From a checkpoint of a small transformer trained on Wikipedia.
Size: 13 layers, width 256, 2 heads of 128 (1 for keys and values), MLP 704 SwiGLU.
MLP neurons of a small language model. Each row is named by its layer, matrix (gate and up: input weights; down: output weights) and neuron, and shows model dimensions 64-191. Each number is 500 + 40 x the weight over its row's rms, rounded and kept within 0 to 999. Numbers have three digits each. A neuron's up and down rows have the sign that makes its largest values positive.
After each neuron's rows, "fires after" lists the tokens most often just before its 100 highest values on Wikipedia text that the model never trained on.

L10.gate65:491451577503453536535499480512455531515453445568498426514461527489488525454467483534491468524482487439516433540503532523523486537498451573445510515533485466429500488461458483541519460537532549547504551500467532493484499498510548590572492500479455509473439436485449559501489496463458521469486441494451401489507555400555563574556457489364535541474542482466517508456480527476512522525497
L10.up65:478431474517456545521460575546501460430402484497483512562496485510533445498458504514450486523491488556476527474489545539526524504562511421482505479514415507441399429435465454545508509507458514421524513461470507515502508560466440541492517507509454489464466451529507464500568547492407495496488525454499514392474583592470588490492491516524530464503469473378484472541559506497516473505408
L10.down65:524451534543541545542503503471571469483492527478506504496568444538493462520457477541566571540494461557561504552469470573458475443519587500487529435394472485522431490476486550508504515470494530485493491434500538505440503516493502505541489549535479549479467543408598542497567510459441499480466528532584560503528510456508548439475414500452441489520483517473495539536528581446506521503517
fires after: "the ", "a ", "in "

L5.gate396:559440450519575436440444477534555496458449488463503398474465410475528454522454528539490511485525412544501498470571557448452585411481501491496499518471410478435513518519513538491490509553506479496452537498538441484469533479503542551555474528421547560525433487573484483546469498472436425527477489506482435549495490517445539524520499483469451510501457553414532456510480504469489548529437
L5.up396:535452521482500444423542469539533485448491505521525446522518497560434485530453554504505521460474500508535446505480547493519508496466526448450517509509502600521441452528417454494471479446542459517505504512434521458480532462471401494492501481510505461534515524552514539519460492525567446453501484488545486463445491532530503422501472498478442482471475472473470447441457488504565469559519
L5.down396:436471458501451513553486448494498450494577531502538592433514624554453451441527525479526475477598490528469476508472459497569491476546504451477544530510470461468518441532511481485461545476528592525405456530484519527523542542466558478538509414540418496526471492531424532447474558509517490540509560502542540474481535492498539549531518446570519550484503488534532490527532487533552497424531
fires after: "en", "Mar", "v", "n", "inv", "mar"

L4.gate554:448557493444497529487542524488450449520477503530512452548510479523458507529433484538518527489515468418512573506515565465467569569526491415459524555446530511514479473520479508558515511549475412437472576562558467486489475457518504508518553509476525531503510581475521487495530490496521536553540488539438491429517480471512463471575478509470493521512478430488488470506463525575527506527544
L4.up554:514489551556584538463472544521508537472539494471466475503510424508534532550527506602480509426515491546531573545510511476524519425490461494522498503452534523551492512503449449492507535515500558454501522504496482556527536476550528563546520455475588421474542482519514526551478541556503491558507492617473500461563492528449486554544480488491519515498441548452518500456495429477481494496467
L4.down554:533488570487560476522492471455552527543567525495561466529554366494570477497475497533391463462484551483535540492399503476539488520485486528545471515531477504542440461414532501509493447457470540572455494499520439466457513533522477580543498565435466483520476523518551493417470586574513450468599491523487509508459505534454552521434526508457481523486508481516509445539546462419467441564505
fires after: "n", "z", "ord", "T", "went ", "t"

L3.gate11:426485489545533518535479481447545473539514499522512514573500532424499597525500492508535534507483490506440541504532506544472511537455479450528521466580478408531527481502468496514484484487510481511512486409444478407496496441524401514494467476555507542482482519561468585517443510493479473421417479579518433465539471485482428564597539550435567504487543527545475480553588529495506535523457
L3.up11:477449473472503463494490479511517479534514540481429501482496508488535506497505504545470517473471497518504529502373559522537588473476547580554512520530493479556493476510536531492517458527490572509465488489549493494473442472456463475551474500494459543478536462537414567482344461393516438522523490458543441509497555510535470444487424531541495431488540540526517502525531444514358492501438
L3.down11:512519492531489526454473535425502482502421571533499513542545560498516461488494523446560510492536468524459532509492465559495547509477511491493559449516459525488512437537590468448486476544510459505501514443535506476470473477491486558500482484487534515449461484533492503501399470485523514474449474499510510486500536581511459465530476516418465549482486507487474470499568437447456541499430
fires after: "| ", "\n", "Maj", "P", "; ", "|---|---|---|---"

L3.gate522:493507472561478534498482477523532490461464484471537535526510483480531504491553541571561492491477505573554571498464482555465450484510516457406512504431488491485539442505495510507546545499560385425485520437486483467477519584560544476577507510490534517475504446491504491537540455489513542526498457600522477474404451566533456482493521508503482564557514470456556479496476561456476469431503
L3.up522:518456448446459484510534533551502553505519516410528530494485498530513407429491497536505503457539505552470526504492472502491496483469517541493526546479501496517533555494511458492490574539475474477464466482494535519586561521519442476570482476573464502525571485557460535530500576519467479489404515474468482487497504551497396502533536520511485433514539492485457537486552433532468578542415
L3.down522:564480486556451504422478558500492503546400484500432468508457490476467486525549492585527453501526470523504451524512432521506527510531517526509526488467527372526512515529521498523520506458459545522502515569472468541455480555557478571517530526507448440501535411449471548476535506501505491533508430540524501450496529526482488533474538506347518483491507512533504486457509481459468465529568
fires after: "\n", "B", "|---|---|---|---", "ad", "s"

L4.gate513:505432530468480532481543525487559459541513448528566482536462456471515470510561486437509533497490496424492538521524538533431487472520552478584502559528503495478520538523477478490473459539525487488475494523587570530567373470561542542563588471490435579453538435513472488480486450541484468514543484484441469525470441463545430525496491485469460457483565542472482498510555525550421518433402
L4.up513:540450486422486529524472544518538486455480522483526553491483563480455484544507488561452438529509504557481513488511459513459542552520518518509498484500518422478483605444520522471537504544497509540526516504461494488446495513490499459476497479482488481482473459532505494510568489532496559502598446495521502502432537545505480596542452464520576415485460509506439421387590485550542468448453
L4.down513:522525525441471472387559484492511502565369546553536565496460443498530461481523435490475465503550542561528453485467577596496470435491476515513483550529543458410566491505506511489505476586563494492462546499457512456496515530462540533448566406556558511512427482450501597463485511496481506489469527481565504517477488523495539516469484475495485492532564552440504511523439488459499536515505
fires after: "M", "C", ".", "m"

L5.gate351:532537486491544430533631463496511448443421494582580483470408470494530472509486547482545523554513477497484512467478566467527477494486555491524527498511515504486517488439480512565466502480519452511451526536523552519471516519450492489546596384465509563533465464559448427488527510555577468517454464544459548499494434452541456505486424514494483507503495481431517452438556466493495514509479
L5.up351:543515511494500484419543529480565535514470460556503382531505520484432508462500478490497517521470469452481503476527564511580486505428501487476488551535509568551549430474550555512453507469484517520546499481565465450536531529480509502523477495516532449484510464454472492456502465511516520521498567516460421421541514538480478527560522513436526544565587488535501419473495507498479467529496
L5.down351:542500548551583478467579484610476502476509506512489511459462530555532459447553463537484533576529536423495541523497470453438509582534566517546504463539500457453488537509574503514501479521484495564554481486433551456458456471487560482557496502517484567444497522465541524539453518497517515422528501512450448491427444483554526450491487513581498504525417464506540512569546469509459464503530
fires after: "T", "t", "f", "F", "pl", "M"

L7.gate221:472414496497478451563435459490484522511479463486530442499488548503506497534519491504509464490513551555420445457562525459418505486479538478489498495483514480520529444505485501491493477538455504552564476536528494599545474535513550473560571462498493438484438438550427560492500527606542462505478463583508499487499425439465565490525498475513546451573558574469483512552485509547453493485567
L7.up221:462484513461434453517499496567589537480435502497513499491496446442466553506422500507465479562516588472485473500445381484483460612525472502479490533543480449519594469512459503518503472519500467434450511524491502468500522516458492463514565539452476436495567482483458522503561542525465515523527532533455523455497471400491497492469462494478478520509600511475602430438405479529515496461465
L7.down221:434489432479499450540527465499494545466446479436506501537422492475540423489523526522485533475502476453572442473511534540429439484534476404545518491554482538476503489587475492459493554545551491470523465462555499486540490528472504549477518478497591471468456593444537477487580466449509491473469496459448489608513521493593516513412460442501438441482544532453490425496539483480457517544528
fires after: ".", "the ", "f", "M", "Gre"

L4.gate300:540535545519504572411470504553525495536561479456556459451517548454544452453579569489525581488502492402493552537494473475506520508540548516493462477489474553612513517500449523519454498536429469490488457488509445571473474511486470546500489499453489494498493533490512558514515463505468450521456515455530562442412513494505509542464512521476490529459558497453577449484485535472485469421551
L4.up300:472501502543510502481442503567511534512526532540537541508448498507483513562495476466492590515532492498500512493421438472530523507490504534470558563493493471517499504544481460570503442471493557538526533545471477554477496468547489473443497500559473469521501526458518409495440461552484421492541495479496478537499470547578436517523506508521487553502457485525451514474444509470510458522544
L4.down300:580484469461502512548423519413488573523447533493450485458474504583428478447538492519528515500495466510528393455532518482490474470510533434463561504521512524517487570487564516479509492470556486547494393494478528409496445513486525520496512535444477543478504572505550493534516481421474482538527457449487531434527496451494577500499545584546536555521517487487470471473504520412522483482544
fires after: "L", "V", "T", "l", "Y"

L10.gate259:557490452512521568563513514479512464475501504492479474454521495481427523484449461483483411492543446430496524467449554507477539525533452553443531486505526540490524426471424441567495481439498444453552494500520521479529478525550553520568488478490590531399515479504451568484447398503554524485509425478552448503452515504552539479464462496518558461468499508489542500464529507474517505449525
L10.up259:466506573501524593488554465472556493448459475546515469554454452499515456499418461475525494589510504461454485354494502477514539472527497498499569450459581549473553485475492482455483525558486459494470510524470506530498496496473526466512523499519506466529511527520500437469587454469475497511490552559548468465399558488535551533458562440484457499416523474437532462477418515485438480446417
L10.down259:528501480522517499534516488417563516474536457528479515477481480553528439483431489476492577550506433530548546480442521506460568510488497461550465469412573534452487537543502494524528515532437503479549455490463497432462553571458550498569559458573487547492496513593461506442483496463530558507515533500460472398570482518505543576477488468404510502479546489501484509471530442501457528447469
fires after: "on ", ", ", "On ", "born ", "("

L4.gate145:470568537510512498533538508483550536494461486510429453440525535513461460489436517506490517507541529469489567495531519469460548474565517453480500462480524468508507460438509536421491442574534466504461473508499424472457432519428499548482510443414489562533438425546551496497438518445543466449435489537457526436541440452502532536523501499481550497441484470571516475459525535521510489504546
L4.up145:532531506525490481463495495459516506527448528538485546452492527519420502495526547474511500448524529491526545435478528506523545475536540460483546532460472535547453530496468482527488521535471535541547509458549518536486459549531547540423554541455461526469552464471495518465470408528457568486447465509549524479538555488530485536552446445457536544457500449516475546574489575530554479450556
L4.down145:520524528537532485535463513515572498520497500551396471461481578432475476361487536547537502494575525475554524468475474495563461526459542549452534447489508563543478517529523489522491481505509553545551565488551516452576499522497518468479452558382498508489509489457526519508500519491481455493553407503473424526537512489513563536570566517480497476492464506550557479502488492436523416467545
fires after: "T", "t", "Op", "int"

L5.gate176:545534518486510515509479428433567451457518433434549468455571476496468420481495464525545533471417484421515513577449563462516445439556458490502469549474500455470526512502453544467526526466536429498524483445479507459458493485485412487478522550499548474509494542482523463476579502534469494482551482471493469475494520444488527528538548461433460528480506541440533492441470475494475583582462
L5.up176:479576517497526576493474549456470517490473483548527507526552529524503475536563486498476513589514497506391552451538501522570519502533529495455525474516427464503526539522498486475547504441479494541436467520451548521457475531456509449505529457522464407583516545493442540491528461471503488562522448473506588492541437471544560425497514514490467491515501540488500484434462428408504528475493
L5.down176:544489450490504529562529484523497483484474504475548418443499461462469496526514537435520508522492500567453466526465538484566540518470515446524460494576486491496511444454552551474503557539471483627426507469462452498532478481448455488525520467524469546540517573451437499525453465563532452505437457485436482551490549444472501512537498500470453451501426528509458470468506516446571518467473
fires after: "V", "L", "Ch", "ph", "A", "a"

L4.gate701:449489430468506575503485548610585487452505551474515448479474494556494512507523503444552491466518440470463512524487509454423449432507490594515497531465480516549512519501571450582487513504476414459452441562458563501485520514531512493545525529511494542563476521553452491566543509531493477526472463537535495496451548494565489491506615506484464517528459489543515525432474531467538514488479
L4.up701:462471485538530495547558429447545426478487444471550499497506489538508448521543565456555396510482534479454449496496507429493414480594520478527478424492549521499554490445520443506440566482501499422490451527534488521532503501492536452430510510503472460482480534534443508461552518559484502448510516474507493496481546408546505408490579465455477524497451490476516423509526495503381537498497
L4.down701:433481524439484495536450513487523433561582494497490519528517525514524485474479511547568526491504449478487447457543482546586541511529438514532536471526508519538439494519584516447520525504514467544480597490505522560489488522489487491541510525464528480485502541450509449496485461470503441487516437402516573526497534523483571528581533477538489532447568537527514495504488521589458532529539
fires after: "(", "ym", "mod", ", ", "ph", "om"

L4.gate12:526512479432508555544550485533471585495580543502467515504540456620507514466492472494548502471503433471519464527488471522511545506508456532449523562513473509507507463540430509545520472530454501465465533533484535473520488424467517527462479486499457504545540533508451562449438539540532493458487506468425463453547490515521506521513512406454514548491486464451540458504548475497522530541390
L4.up12:526562483478545430555513440551528531528510473496524499569467512480531487516531517465425466493473541551532457457494512504501484532470463487499457579470503482544494480569433467471470448484479495473606473457410504518491481457498490505513482457523480487575478500434523495514427483466492424477467520486490596544507605541430490474567360434499530530491509535545520501499459496511486549468476
L4.down12:540457522566421491480520495546467492522443543496469543489492535559485443455521516491576457503490526498510499491488464522420499536537413569559620533464510480446485467502470430454530527479490530493515539502485451576545524563512517500481507516445487522487487435486502522490438545483562513528454549466532455468522515496447507536485543444619519526455507457455438456547512509544504523489436
fires after: "p", "n", "N", "L", "pre", "v"

L5.gate340:448495541606455520503519429444474534475499509459538465490494439460551411438478562476501496552488471521530482502509504440559469484536507556464501494527470456437513569505535564441509445557536510470551455517512465538525584456525469512457500484559504489467494509430485420490505475452535498530532459472555500499504503441504518474517496446489593481507570488459493513487464462517478491426540
L5.up340:467485548498491533525519470486473410502503539583456480500535472500462504499590504424453537481474528529461569508557476474550458501508503487470572465536508421502519447438507542541567415501503511544521499556512493516482433550531488534547448558526539544529552617474552461488498503547548527495434562539514529561464590435476520503514442511486500507505481496526504433544460458476503450487475
L5.down340:550508463488530461519511419484572445511504500484462501448629519520555517464509510476478439482508524455486510503486508491526464490521486565587549558510525521502511526608464566444472563481588531447481521565497528503489552522467525469537533523540432524478448556526545520501526466475467516491490514540502470532510505603527491495557484475538487460458391491529466462426484500446518556551390
fires after: "\n", "a", "A", "d", "l"